Weights of a small transformer language model: 57.8M parameters.
MLP neurons of a small language model. Each row is named by its layer, matrix (gate and up: input weights; down: output weights) and neuron, and shows model dimensions 16-207. Each number is 500 + 40 x the weight over its row's rms, rounded and kept within 0 to 999. Numbers have three digits each. A neuron's up and down rows have the sign that makes its largest values positive.
After each neuron's rows, "fires on" lists the tokens most often at its 100 highest values on Wikipedia text that the model never trained on.

L4.gate1420:441492371460516495542484561507505538453476531521508509471518427523494500504485535532527574525487477559513490494417511505501426484421508475463432497523541510432448441505485483486515470565507474582469496558457515408486473424501410457495544509476536486540478467493462444525500569513540467425567443522503456449504475440531465557526497433474583478437454495487461559472475531505490435537452497550532452523512496454553521455480547504444482464501560534459503545513568437501527459441550528539480456570505593459501511487469535524442554462463512489492584472471553454479486470501548504465
L4.up1420:520458527492524549487526511511485584538434470501437532520452507459477474576504519514464518466534514536480542562557544482449543502532432509498573457492494471469465438468468444540529466529483502467594493488520497489502514545511509431538487493536495466428519510474544417509505474495523561506498471459559497484428471557482439465504560489443434448529583500453484438502455404615486477479542495476531481563470510530565526539522519492513587422472385550474528524524468434487426526467539482539560425509449488511404496484525511467428463559479487455529438511537515497548515549506467521545
L4.down1420:542484514500476490533512550493600555507478443560514431521507519439521530497479570464563498506486523502465497535543544534523552460524420522557617455526501436479531538587449429555556545458450446494497503559494485533533507554485472480466475526521496559472561514430520569442542555472521522495578439515450492441526510513481556481535512486540455475474485474578511520480533477504580466445546513416548546493562475434445563498468553439519563611476533493468464505516624444498502521478496545570523467522395552507468534544490449511501472481474468516491456555500506485552482548521459463472
fires on: "c", "C"

L4.gate1060:465534548469402474518515489525440482496460549525512513466489467499542497482497479459516424474541491471439424554557522563541508537565492531503396520474515457513513537535531518586434488466527492465530535397551538446512463490544496546466439457529508480559526519505483483450415556428488451463485525506530499425452524472524515510504516538500527512493538487488528499557487492476507528441410541412497510432463498484519510547538557467507494429505541502522441465538537463507485492570397507555516508553479473515429614463569540509453503514546476446475452507448464456528472509438501488493
L4.up1060:486538482553509447540536551502517542499542480518487472557508546509520518462514619481439518537550485508502553545543472520515522584539510513546475552512511465524491479518549376411508447517460596464466501484501502555428540508544480554481516490564546520594517457560439485509594510523471500473472511564462507454495466507499481490516486485476474506526475479452454441491573549437502549560465542520459525495497432527551457516513457455571589469493507492420537530560514473543470492541485551504459482509478488519465481513545481501484492421500468474512532481498412500458490546459534514448
L4.down1060:492529478442533505458492520544493463562476516527444595563491546506530524555525419466513527513449499497461443493542426520499496487506479466574480505475573441511514566444509555441478536462524542458489400501496550569533436509476450404538552435503482475482486521498544501494457494417557454484504539483503479488480464492493461435546434460520534543525525501604575512554408486507474551463481505477546462522571544511450478545433463497554516463518533513479574465466487534456547467522522555467507533486474466501560526491492506443476493500472520543482458526536468527488507498476431424527
fires on: "-", "and ", "or ", "–", "most ", "well "

L4.gate1220:493498507441481476540489523456557568563543487509494497443502438518436482478493480471529487506560523533481510525636552461518510502444495534500566483463485513487564550501468485568504554489506448549467465477480500481540555459467538527396492487518501438511460468497513509449465438556439494528521510475440567518489447506485487543521522514465499495484547561478578557460480443506466518485482497476476563488497573392501484456453476547471488421453445514542506587501465445520484538482484511519475442471525442501442504467588505561537526513483444461467537551534491521561451448499532504504
L4.up1220:458465487530518502481543488505507591502456468554430444521497542469442554452495545500511480490491515465507508506484431500468531468506476553456472524602496426500489529460500505478521523491529549506499518520523534458487432447499560447484507513539527521550467550557505532503519451455459475462559457452528513485524536523406524528551400554486550482520499483492565372501589551492501506533473546520407560445521489476471508573470526434550534487546519558495607520449428474519415494585515534557499534491457452441479512474485471492558533544418534497511528518479506486525523527517473587484
L4.down1220:471573528479572473469517537496500497511514485474528440535449449485507534529459478461495472497457458513427525436603552511512475455542494539492480536429507457539455469560494550559489477516509551489490432498480554517547457519592502456478504444516496526457530480545511533480443529556534520428433408485577494432465524504507469509378516465548510522513506492567522476479411526544506472588452475522485541535507534477467520460487451459554459386496515526519533489489499451532568476562534523460479526567495544522461464543490492515492471481509555550468507512495537545436506510547477512514
fires on: "This ", "this ", "that ", "–", "and "

L4.gate197:455496587449537476486456473406505480439480501504514470566526501471502464457521467501480439532485466477510529517424546548498465504497579480430448507406558568442490497428478491451516492498508525482529489437473526429498505506520494431478471528557606532473495429487518499466536522536511487455481533506504514484549483504488476553483537478493522530540457558480413509509455478508518519476507493541493479485453521497474490619540508512508483518494417441501522570505517501561506527503510570503460538554537534549539537419442565480457482589499496512468430489461509507522490535481527525486
L4.up197:521574480542435488504501498541539486492513535511427551458545528465535496441518486542526518514487477497486603536460497512508543441519449547523520461463522514492534441495523429449442478486506558479451478456500516425552470479496498478541461477537468500588497528461560464454499517570453468500483534444543537545477493490527486403501435496551465582489416533444497523524494496518494514482552467426485501524524526427563545497504559447506513509445444518462585590457529553481539466450498464595484407568485471450476449531432486422488523473465495490476519529492457550507481514464539536462
L4.down197:505455530544442528481568531510514490552552476524532537485509488444496544617445468513526490477459528499475495487461456417534441518547453543425475495548478469496509500495505527524469536490508519509496529538490495555479575480559491509455550454459481487509505510474472507538476477514470508560487477501521593528469490518448455461519473491532548485489497545545543491469547483571464506541514494431538526537477503418582368499537465463549480485489425496543541445487523512542535484462494467583460523497513491478546454486467448566461444452561477534509559529470492547558480506516514465529
fires on: ", ", "(", "as ", ": "

L4.gate564:480496595482518544496471431441489516418549491459518451474573505531506564454511493463490412448497526509539457506508572545461545468473532540496490520529496441538499481531464560479513524528518503412442517456529445458559536484473512531519563540545513536492427467520517469448570484483497497452574536542520468543480541527479589462484498455503508491501498510493521519427544406519479528506510471594501491498524455496419539466531428469494475500512480520473526469497515553531492541462483545495542550474507497506464517529429473487573531501470535503551520489427513494413493475429495515467
L4.up564:560486524515478488483553505440511515488496567449544493473546552483505484490520486542538498539420491437503517549464495510567536570534497488486461523499493568522505497496512494529479488423587495525476561481525479501568504526478514460476478556558528500522485464453426473446481530573567488551471588423477472473529494561515484549494467531387539520505542513545481455540465550467501412444478484489476519539483506584521491495416427461511424569488512631504447500568487539467499561555453469484527523501535506543496481560494456515524481545477548479549509469500465479517485495430477437461
L4.down564:476514485498564479500558494474474525508526568468536491462595452563453505434534522525478488524555524458534488540509474532462567548501497466489492506468496539481418547454472512447508462460497516575438631549477494419495521534494525470512519499522464495560500485493499504520512530479514465547480433428525392470534500499504516485506537439496533537518537526434503477514455450471546443543477528490473504463499521567502550491409471454480538508492403447441523470503477419517463493520507451509534477506465502479521575551530494524467477499501516551528554476507503512486487509476514474550
fires on: "K", "general ", "of ", "Championships "

L4.gate1475:508522433506481452464579499560502534536491506464483483542461496559425469520517512410483494406451570498475423475538470515503569450507469495504420546422518527521441530476566507441577432520495547559498541497556506568506495462499477550558481461495490527505510457532535512571562488491527458483508555417428500556504437521464524479448479505439498471527495439541465528545518559517524474437544519467515504477543569499552462557504553518532484503487385591567504478499517454557510467409421522540521472501573513530479486533513511511489469480543486476483450493507533483455488489488568541584
L4.up1475:509550497579460448523522555537535540502421512575465455485463531575485544508462477520478503474543597471499450464567481593561596466504517474570546517492477485528448553484472490451536455503475556452465468473524502471503524473501479499501540484471508509486472498440549484473494537466466407476437528500485586488488508495491551465563487467459503529527534518518528534533583539465499513447573417487505482477495543515503535554559556522443515471456456532539560498587546452516501522499516554513513479552588488499402495525552586499499450472484539501519448486530461461544440555480521508476
L4.down1475:539475455511584491508487539538436484527497471503512566466440522451520527533434471483522496498486554484542532461479499603590509499567532567467488613518532490553431485520557504459581506423504489516515450517541384468510496479494473508459486498448440535473453450478560525491446547445454467527467500501502532524478542482453514490459479475438547493503497514457461539519520531530403537481544466561526520530626572428506561542509488490517567473509447478499520453521512556507535449596540443526459484541575523485448441554558521514519504485494503437543510458562539524499519574546487530512
fires on: ".", "in ", "of ", "en"

L4.gate1234:497485449536494542497483525489416526485517403511539525590428488505552513478447500576536541461488452492484445519496539512494456533530520486501457469499580539464516473432518497490508533517533491521533507550536535440503484506492552495513496494485491489495426447499580500572453470580473461549536436527444492477515469469518483427442520503488486416517489525479459474540514539512552497574485516484519483438442409546530533463500531494470521391466493489498490483576514462523402472534479507474393523570537539491504558508516532466502481511585534481521455556529553416491531518419463518562
L4.up1234:492488482534533475495539549494495505452541444453464543444481470501530553497483459544542546514518541566513558433450544519498483499452486534465539517512545495477456543509473477516529514492548551539542522502476471447482478557524589484533456547473515506524559490538473442489553457496494457476499472450504528515526530545492446432518515448521494515478507426525435512493497517554512497507478558520557480501608507571500496475523516502480498478440455454513560486498546485581568418479492561413508490555482459572481514502530423525546523471472411488512522492629455448514517475449517510459
L4.down1234:462518487525465550448498526514496538462492510492517534514541554489497555444508490522512509452450440554568520466515506492465499550473553553457522551453540507483531564482559493474474491495457543507461517537525542524491551535507525522514523505478510506444512527442565508506545511481516534494523456524521491535480464519513491532492465512513487480504436437505557479494577506505494451545468469549512428498457455449487506425478509563555500452440481480497501419482495563545536449507464519456533533459470521514523504472545525519520506502577472489546478472537487577473508525528499540502
fires on: ", ", ": ", "; ", "ese "

L4.gate1916:510491527504596512442495450443518518478525509499507500509461480474491443527569476554513477496587457459454473511575520537604482505462497495415410412531526427502513523442461543510494473488561507554518541525500485488470471524478547460482541542481510503481472484515500559534404501471479523477502524475480471490537517439526512461504571467545573444541484506458458468499506556477508488483476446445480523472508509555488523481523543512487521468580536484524518507521490527502496590555427451488459476469515587621477543531531497458532498452438523517450580529502536524528482511402611531577
L4.up1916:472525433483492466498496448540478453517438566564490494498438430469536481497506509494568473572539530504409453533531542459565466519507492485529440468512474450483460475532471544517493486521531521555509503455435465462588537490529519515519503473475460407506473548528423502501540414531561496482464475547558518511489475514506475473539508455576583512483465560435557433517471434469496547500444485477522562476511535503473575460371536504568492490456456514489469532463539448500431504469436465478587427436536554485582539545504521550479494419472504437524545440517594445546453457482535526571
L4.down1916:574480482448534436472484515468539419477522553455570506544520480546508529544568463549465455442565427484478501416511532481462494469533500491469514483481531517557468526471491561533529522466463453481528539536510494454530487497502565468473478498432535478498577411503498485478557507440499496509469541474513599488585518509522523402466499503493520458552538476444474474508548508548512547480510488467489480460527469473455524527500575500494508443478520505399453498529499595525561520524428480571453481504485579519576537504474404546532562571505457561454482523580476529537468457536454534445
fires on: "born ", "\n", "- ", "= ", "\n\n", "and "

L4.gate1901:496456513455525510500487398543510492524433471495488523476464509458453489518528463525496468492500515515432466519494455498545539515474530457569518537457464531534628442490563490464438448499432454438549472447491536481560557424472442421527491575517559502564540495402501478555508564497502516450467525539513452540552466482506507490540473476447479525435441462447504553475509511447512491451445520488526472532484430462500485551519550462501536529526570485463543522537566524370450500489516507514460492437585451457478524455521528552547472423397461437483478435501451508504474561420458513435
L4.up1901:403452521550565536524531528510588477552542531472492482530451464512511443420481551525465557488432488534500471488492495501518404485488444513515533447452467511474537548476509476544451534575558590520517478527515441451483481478441511440492484514473449485534481414537459529490550519490479508530538441472439532503481441504470491481506561430461486398471425478517531560515465511520506537440523518444534469542555520476458518500452445598497498489505505472510552439547546587436588489471481481468448434527493458472461522511469467427516515418511543470511512497502477521460414469496524543530
L4.down1901:488468509518452550560478503494477572498484473472592540518455472523523505431532403550504489464428430543444474539441477550485524561554436485596554467563492424503504554541499422401544445489509522471573596474438476489472523491450586524484520523495465506510560452541473508582514483438530522538490521434475504484487533490505489567488489518544501536487509544507552498488545533498534560503475538464521463483425547552487636471530477545519541476512537553492529517471496478553576508434408450539496509517438505505521552439502503494509524437503499482567463570437498577495446430536544513540
fires on: "(", "-", ": ", "Third "

L4.gate1997:424537539556519489495523424457516513407473446529580427490523439476483465456513562493543455488447402477493525522495539471558430466433488471566508526467513478465503429485496459488504549476517507452473507467526423435530495487447489499550532483510505492536462492551431541487520524503500570515493456503513566521428537566506502448471504473542469523459484454460506475507473505451466450559586516455468499565452433469526479420461526439452473482488514482505577413524477508412516432512455543504521471516522425517496529496536489509492550438508468520488453431551515493502533483439472539531
L4.up1997:479522515561519501533577470533550503506423513523488473496477491507495526472471457516551502519503443545482553544485429460493568461453504492532445500554467509523484440459547474506518493534443456528459508473549494452591524469481441477495468567582430510498513556503481511443505486483447545509505506552474529570441515531498483518461464501584487581485424458543512508474582460518504549485481548449495466497485489460489493456396532425472487462567488460485558465418544515453475539479454486518457553556417529486516458464572530486419475474527451559480583496519593532492505524457547516415
L4.down1997:435551547562473516471566502516508487450588526458508500555499513449463490482461491499473502470564503476560511551433494552481549536473456531541555443528451501557487507451589525515526540560496536528433542533598538545484470558439526593474457511507475531546546550515508502439530497493473497486522533567431526542508516533583495506531557521548512479497408491560503462454519426557526551472512506545473455526519450530506578419433532466485489493548565557488473450472498499434580564495537451485406616456486548484448445496518430542413461493459472495530561538491550399506492514498522467468
fires on: "on ", "On ", "of "

L4.gate744:410517469458482503545495471479532507552541523454427579552551506554475466498578470491520459474522522457548512440484528510471471535474516543567447434507496523536562480458530472440441522435466494439533531511485483554458472461532551418429492533507510420559554502545471516531528513566532504470527464452489516536539444485503534517470474501518535544496443499407480552516509572536531500547518437449556570473512454524531536513498446460592461473470564545467540489461527511561601501554513493502432525509460497549564511503526471545491529529552454497509505445489475544521490435465534545518
L4.up744:501481472506485425517565484541540558586516576532504459520453543529442570498508528519533524541567448528436443447482560521520497468486492474560563449529430520489500591480468515500456445507469492495525494491482451461507494495546518539542420442517485437538464469449429582515491589544478495420457473494529516554559537572537505543464485472538467494543474465472456509525502485462514497444441504480470511542483500480457498532480519578426563541438515489529526454560489521484496461444476558511512486520499464490523458529452479498489559487413529522547516462522515467546511486520466559626
L4.down744:495483555529470515505521526493502480469537469518485589448530452417515408509506465477474459477473444478532552548470476505538459539527482513587450568473606537570523492460445515506489487479543508464454477473549470519616552493506490495480569506526524482493530472545496474470479476528441524514480496549474534455485513458551469473503509502469583458511457495531591519464450469477543451536580487494431502533526453481463561529468495484470434578525501523531577530426527575539509465576487436565452428486481513551434496532490464485486502523524528476521552508383408511464527464495548488470
fires on: "(", ": ", ". ", "and ", "\n\n"

L4.gate836:416491546444510518437459518430491570474402462491501479463515510552413539518474540514469457483454476460524533541531473517568510512482504497498493514510378592503581446501410525516491500486467541472536470521518532525493496490557519454515518620502521540450524554579473465426549524549511479585467533535499543461495588442500469518510581476489580472510460452521416488538453525578493495554483540481502504498521451474470536557495492560450512508463526525524481542510513537508486559524497494473518437584472496540505510427515481491582444526594555490497485483443523501454542413544496552471
L4.up836:482531497526432476487480559447453485492463434533508456554476467465462461502525573471517386472498423586458486469501481492472438478438451511447529487486467582456464485486454476485494499487497530431473525454506484454502534534494509486460519463447551475474436519502426490499577513549535492484540538496503483527522567528529531517508459457569529535479480477496484532570589474584532535522572628509540395551522504498500581568551446510550503504514606489478513458487538487554485442522515507473502492570573468447454458503439492516539454561461538520462523426380469475504503512502512546503
L4.down836:469490472459503426467576515553412486532529453515472494487459512498490535483522498476480509507537553478521495531480562452532459559618430476495570466426494432443489502526472476489472485493502525512432475503464492504506469492516504446464460507484496455526492517453448572511572550500450526512490536566472473451546531546453511476545456442542519467479437545408511491520453489464535591554471488504475411546487503532473505497460541522500450455485530564497526531499518484443426525535564481466507518530576538471505505563429503551533565518484484458535542386443551528456536517548459423521
fires on: "dis", "of ", "ab", "to ", "on "

L4.gate1787:425406521467506525465498520505508470445453442460487440503527495465512563506472509534524528530452436507514498577550475560519425543438518493493548483478521545496480459509555513508480516468475518492401469527443426566420419503501509490446542498566517482509527524515414440491462524508465446424588506487450557473492456482464471515577487491431564483555431492481521512521553555511469487509464500448546473588540441474508484469536574496503473498546518529445562544522509500518487477476470428546526482520452541543508544420510526479521567437459432513439514390526521403511477472542542513511
L4.up1787:468481452510455450590497469445470495491465471466502565513553517502481549452494454521551552560542518491526491543476533484402457539445480510541499472565549518488534443479492531471447430468419608512532558458435570513527431433478458543527418495443579501572479514505453586507443589512534529531495506500586556515461481568522579582522474484477548480515484447456504478460486489446568517553466506534511430546455520487598463544475482438532515475432501454517450429497471503508511518493492578441485475487481472533490419433449505360484443565474496419495499507607574432466545522506603487484
L4.down1787:477470451492476549543512525523543464471536541617508553515394499495532488519506480462473545542599524456446491530534451565506506449507435536464473463523525502500513422481574504476486479405465570589464521522447494521486474490505543578479592542503502504523480521440405515507536485525476507549487510586499486504508506516485511447503494448468518521518435514588486497499530505433469478484499545485521389518534436499530470541576487522524465540441509483527557432494520482527517580536441539496532568507460529553430464538427548426494473491507535552495592560474540517493466496498532459531
fires on: "c", "met", "be", "b", "po", "hy"

L4.gate204:478459497459509529512506434474584444498463513409521534486501490476496491478536501552491444526572481426553461533499509469458450485458468472456454460479490499475529437485447521484477491426473474452500468499498518517473543486504533607526487471448546479432512504545481582500539464448520467529456491482454461562449568505517529544435577443489437510527590529497472544520543474563475528529456500489518481561499472499471559525519524516571460509579500519438463470534483449544554511565530562565489537558516477502525525454465514480518538563491489448525489542436484464407477461571549463548
L4.up204:508474472471594505524514535510534400467450505461483496526519470505490448533498515544447550519508495470527434580454448449460477535456482503482547574513495538532498440480527521497501482591490537467450497500541509546448458517479461546470463578469536511518517540523524462445499454502496553426538496428461489504525605524529428504505464481529566546501536363514513475483471537533551550583565535536535494507510441491481490405506475491487462500533561529447549474512533502503512474459470520479523481544525458479499468477465511494553521573496507450483501507511433480496410502403494449400
L4.down204:532500553442495422491473582438512482509435522542573508428516462566509527493540575468498579445513483514453477492476488521519531473519446492576557506469477580488531464546508423450503601437537493488498505485472402431532519558477521447574482519533508537557547529468470509553520517562525525551544518507533504500477532557428479448526536444483484454527504533485445506471500471456463521464577523541465540491555429486531474481502582404478535512471501528535497508504502504453468513473524528466496525565434466510508497505522520499497498412538474500529501568497549535507536509497453490504
fires on: "by ", "to ", "is ", "as ", "with ", "of "

L4.gate230:558532460554572530502483451590512518481465490524523534497519479474548566535485520524512543430457475556499502539495495548489503487454493502501551528466451532488588504447485473475482482485498548562566525493507469476528484530596522553498576468529521540567479440527548455457497465419509507477523483495564519466526528552498495439495489489480490477520524517515510414411558467499514467420492533559546491489448449475423510570533498526493430478487526525457491459447492483559461507541440501514503533492563504415440496467551474468471459513479489440440451495430512579494455513423491460477
L4.up230:527479507479451522471559409446480515506481535521542498554484478537576503445451531503472511492506508480531513519513471513514492507430531463478503486514499540457488525573476507481481472566482493518496572451541537498549475528529478486480480441484529469484498466486445459574653513443526522476454530568485464529502519475427535480507560449492385488541509549551501482568483498493529543440486529546426583506451487582502465462492531500517493471484484448420529531502531483478506452446497412508461494504467467519475584492493522498589483568491523454502539485516522460507552564508497545529
L4.down230:427514462505511577440437610574480512509477521513513461497515492513440544531506548537484549515546507513547451448534519571480426516492574490445507532474502479464500475586419512517413480529494426526501580505452537565471540545448539478536462539481564534502477552507444524467507480432505428503485513378459463462522416544540487479556474462476478520443437527490569575544437470495447544514539499537488510590465488502466495461551478477416518504554472531452525481521512505482501470468528549532492575483538471469439483569494506507548512460470535545488484478470548516530502599503501457475
fires on: "| ", "th ", "by "

L4.gate815:419496501513507467559507448460527554517485490452497598554509578518499591554470501485521486538484555449552504518489516536606490538468444486560472533478493474445473493490550521448568521436443444408520449473483498515514473482490477566454532530517535470456523469512475605544467540482509552512537537561528480484498612492551471526464451499505457474442457512493524490521517534507543475523446555422452453520564455467448501392519533519501554527477558475486483510531531537462469529487468539455471514433475481488545441507590547557470510533494530466492590549521580520585531524489538488447
L4.up815:488480516452484489549463424543477536480497475539538555486505487438501575563480526522501553550490495448505428550511543489532525520499514502565446418453530541472475508518607494455554533477476508510506471492522474484562569507497556536477480523444499400539470611488462530488551519473469504541538473453501517551516544560560470486445480442541444519545491487500508497429535515504556460554524521399444462517528525581503520536566512473495409456419518510497495488526441469442536449509555496493472500481498596519550452451561511522497454402528487441550567501529521530505519511534512461407
L4.down815:494549513530536554504521476486453508471512513404529541522469444526437537506553428415471526442523553430572437448448528486505537510516526461523459517480454542464548542401512488476523532472530469520513519565480549510497434458509537446506530513442526488531553509478440496495444439460535559480547476481494447578554511530587446478505457465507504575445489503449493531501516438471452520493547460525537497521516440527533518490491491522473490465405531545497482432506443519526436453447524472487512444519492486542512526490494490480469505567481449500486547506482510474569541550457400535576
fires on: ": ", "of ", "-", "inter", "dec"

L4.gate1010:456540460602404519546435487415536566434535507475490535530518465482530475491529548478482437463547462468498496525454579447528501505528546411513537546590482485472475462527482555483554460520509506504528538534509547554461430503451540445483525486416532404489486492458527522515531486524510502460450501465474419430518536541494429502538447526505504542476403421494531517515517512555538507484469519507439568459478490491504462516561508463528442506470467490550557612497512486506489481512518525515473425482530492469490544508509465564540492484438507456418472498528528501534547446449516464462
L4.up1010:434526528494514550469500523511481463468500561483494474529486482524490425408482476482440524440443511556496476468484471513540485520521557512511435448504508452483539487524465493505523524564463548435573484487546515523439553544504540515523512535543534416391463524454482455604544469544429452479480527468561481489434438497539478503513469515429495499504527508577470509532487495553409453428523563509469505454499479489565495473503502517557447520451507498489503525525528481551554507490512441462571529522490547495537498560544495522473426552506526537486486456469480434489495396538546468478
L4.down1010:500500480422523482543490458512519451493471537503538500455506416526471497479502527469428525545486554523544500468537454413544466566516481493519503537470488503468514488563444518469550583529417487519524446507555532455513508578511490462517504508472516409452464509511549528496469482506516491452480564450527443486544488495445464563511509506500549514461441520445545553570491556406606454507522535487566465428597520504479501452504457493428496477508429555528475541518589432475483423444474539481497489458466472510524523485507470537431496481459526439532567542490539481529565506473511585514
fires on: "-", "not ", "ol", "H", "Al "

L4.gate1321:518565485485480556445557457531453528514435459437486514458504486473445478509499549522451507481447555506549506563487438491528480547464501491426503527446516544453519499429520497571517515519454511488468470478512527505558497502544495457449523564430521487543486477513508506509490466482502561520451530494438444544526508584510509446497455510570496462514471568525495556497493563482527511479540507517464501476554523554515502558431538540544457427500474471546494512475579532503458484526522501515460463557541532500469492538460526544452512513559467540565533490558508534502459512474467476485
L4.up1321:518467518470443394485600545463507543547465564483496521532510434538512534492419464469496455536537508503493462488446527532536472504429508442550577480463528472488509502468501474477523514425456492516489468562487527502475498525621542482443443500511494423502513466546483503513520464488454535534518560480467435460492486515447443456492491512517538476454494495501536491522607489488554508475480437474443512518488539445486536490528464560537465479481503527508482464467502458433510429518499535523478486502482465503476449497478546435488627591415455461458501545545479549476454467544507511477
L4.down1321:482507454493468574582523526579532447454552408433474502508473487460490548527490500503508483494464449560464503485492532592486536497566449524520476495521537421518529454502508544509462524524534486487463491510467506465512476486557513470554517551533484568492477444474469494549524532464498488490531502512528507558463483553482550528485528491507411554571444549589388490466439498567483457488489503551509546568535467493525513452472487455508509505476512476539579450475503517485435489503476458525491494514462469521526456519535497507492526572558542497497443488493489543484521477529489521517
fires on: ": ", "\"", "| ", "in ", "of ", "as "

L4.gate27:513558503455468529474504557483538583519550611528430542587517545537452431514546511511562499493498513490467475483475515577532522458509546542494568443534529482488458517432479511639457520521497514466443498442516547550451501522452401508441496501571529495465482456427463574531512461526503523500505503492422501541521514526533492530521439541466490501485407489528518504461416555543467526459517497489541604492513506501515477446483539500505488543539555495568464558517485444511477461536540529472532540526475481499495472510508559482498498572466538496470454525462503479519564490468501443548
L4.up27:501488492474432551531523480489498530454499510432506428460526449474477500491563512521497492564548556501586505525441492497474471480529493493544440563482478562474497448451422491502482455511461519532493500462481559540526512607516422460479496450467486464524489507488504500524492462466511455479473527493501426467529386535507488516548483509490441451459566472458494471482447522587475528531481522472451415443502521415603481504440534542460550513496553610530511481525516508413556494481484521497472527494530511500486511430473425548422422462584504538508488515468429559529479479485456482463
L4.down27:515521534457464508541498555495497486516464500504505472549522454575570479597547502556554458474486508559502500447481562529482426499512516501492469530503535518511481430480479587592430575515494512534482556534512456482539465555516580523538481538439531366465496507495525524514491475528550437451531533507446574433492536488458543539468439502568523469492532474542483478496521489489473493461537527511466515423518503493514491496426522559474461514498475451536541575513464502489495460492564517461506589466508502562475467525473497476483528545454481529443460432460514544460515514454504491499
fires on: "as", "-", "ol", "av", "ad", "and "

L4.gate268:459498469482508570531522397459499484456461471511528511472493537585451435483486498533442530545531452486406486516498542478536462511492446480412496553492499540494481484555483496500464514533487512495479466434474531542554493498419498552479524516564458505530500458456498611581558565515465538478458551547395549478506491544505514522465367493516492535448453480455486536472485495557521513541518477476466486459541427501433515455463549499461492482473497454493426538569475477484502483482521500434472526495541487476416469489509539484480531466502442518516509513509519402501536523469504529526
L4.up268:502576460473559532521445495559517526492529508534478517486470453498513487454529506549490468507451460457431538487497509454527476460454521442501486612530464510576469461523458448535416437424551496570490497448508491429529453489443486505491483508477506529418533524496514524533471499480546513456520469471498476474501480520455487506510488489511498561486430540457458559476506502450453512529557509513535497532504513493413523504475517531516502492507513469500536480504557396483565519494422517527562569479515508525503497538530436492420403547450500506481511456469476529491531428445507460414
L4.down268:440520511531534499500484554533481597496500490535505484527486567560519489499545528500479564533601510491512474524329504525424417470505520475542545508462473456545494495465510496510407507539593515495456539496451543521561456475443403543549512446455556454543571486489525579472488500514532500525577419468485464542533509550526469449528418504452466505505326480490490392504501530453512451468472478509484518493512480473458508472522510506474477466491528459505505528501510502452526502482526443477456504535525517512514505546544579425521499503521563497473431551529480494506463514493481552443
fires on: "\n", "– ", "of ", "until ", "to ", ": "

L4.gate771:464516466492420515540477413464483507450540461526493432493494487457558477499532548435516438482528515457444456528555447467489456539505490565498499551555529453516516491509506550431567542485519459427521449496464542477550450530511447452513500414513567441552421572531484427552549567468501572461511496482413557502543545505474457546497471503465447496569385453466514521476540507483508556458454509522497553498500525496524514487452454485488551497468563497487560513544506513563558497449471568492496587463525500567484442551514523527498431454485486493485577525593439534448573557528524482493
L4.up771:478520470465473522501559523489459501489471555525472423511521497483497560427486597506558482458457575576540479495452528505479440479447509478517510528517500462509421503446506583537545530485527481474460574557530488435473460482507468493517523545497561509493554546541548551506473591443571503501506443453519518515538492466482465557513430516452564511482475481487519467532442452501476471537576495420449499485449472521532469499453497479476523440542509514516520501522514621480477458422505542416523553552513493479515486506537439485471479481536535504487568509534500521462507500509536522457
L4.down771:494506495492520471489438530425479499496480494569521455496495486536561420530521534505519449506555528494497452451445461492467558498499478483510615503506531414544435471535563533443465548557454454503479495509532490451494481538515480549507477470506441480509514549473478500541524493576473490493518508476456482541484493504580500473477510474523582504493511466489480414539462536433509559474504557535461497494454520472499534481529462522480493443523481557493520502526487488503485592433437538514518474465451487552526494566470473483474449580510498473520507533497450398504534503586568501504
fires on: "in ", "of ", "located ", ", ", "on "

L4.gate322:473510515497444507486465532530484532544499497473510540544557550485526482452556501515532445428506526508480493573430462443536449496540503464533430522483480495423524506555543490528498483474554477417467467523457551452521487443493490535520492504499465487478449477486501513510492542516487504485486519484518465501489487460485485489456494484454505411466458502470423449550489487511536505497533509470579525534553585493517526470475537406491565489527551443457488478556483448513420507413499518487453493485464457417517476476544495484455486506476450545413528494399529529497444475567469510479
L4.up322:540480494498570498494477493427480543498515547421482491515493463498448533491464494524526481460484542472563472507444470512579528469528555513544444578456448474439508456525533525453488420477496520455507503513504563472505523453533478522504466530472461500449521519548454500533482459443499495545562486516441528549481492491540547540552491508521547446438503499527513519476490487498485538574493423470563507544500499582476503461534455560495459477447496489515508432567473444483474515493571516521532485491520443457519461540558465444415514466496419435516537508433475503493481467532565514501
L4.down322:494524508601484517542457506495511466499473526477491459558487588584384441494543518509487491484488477469527556512540502439529460515485581471571545503527503516483454490459522552490424448496435502527486530473524444556573500567518488543474552514457468513489497480541456489529523468484527462565535525543487560492524503565490480403567517518477464545527480431399451399475478505513429492571550437461428472558464488530417564470498473507470496563482466491468462433594488538483442532574524540486487416486464577473532516511503478513481520511447519495544457489596529486465460465468481463488
fires on: ".", "i", "released ", "[", ". ", "'"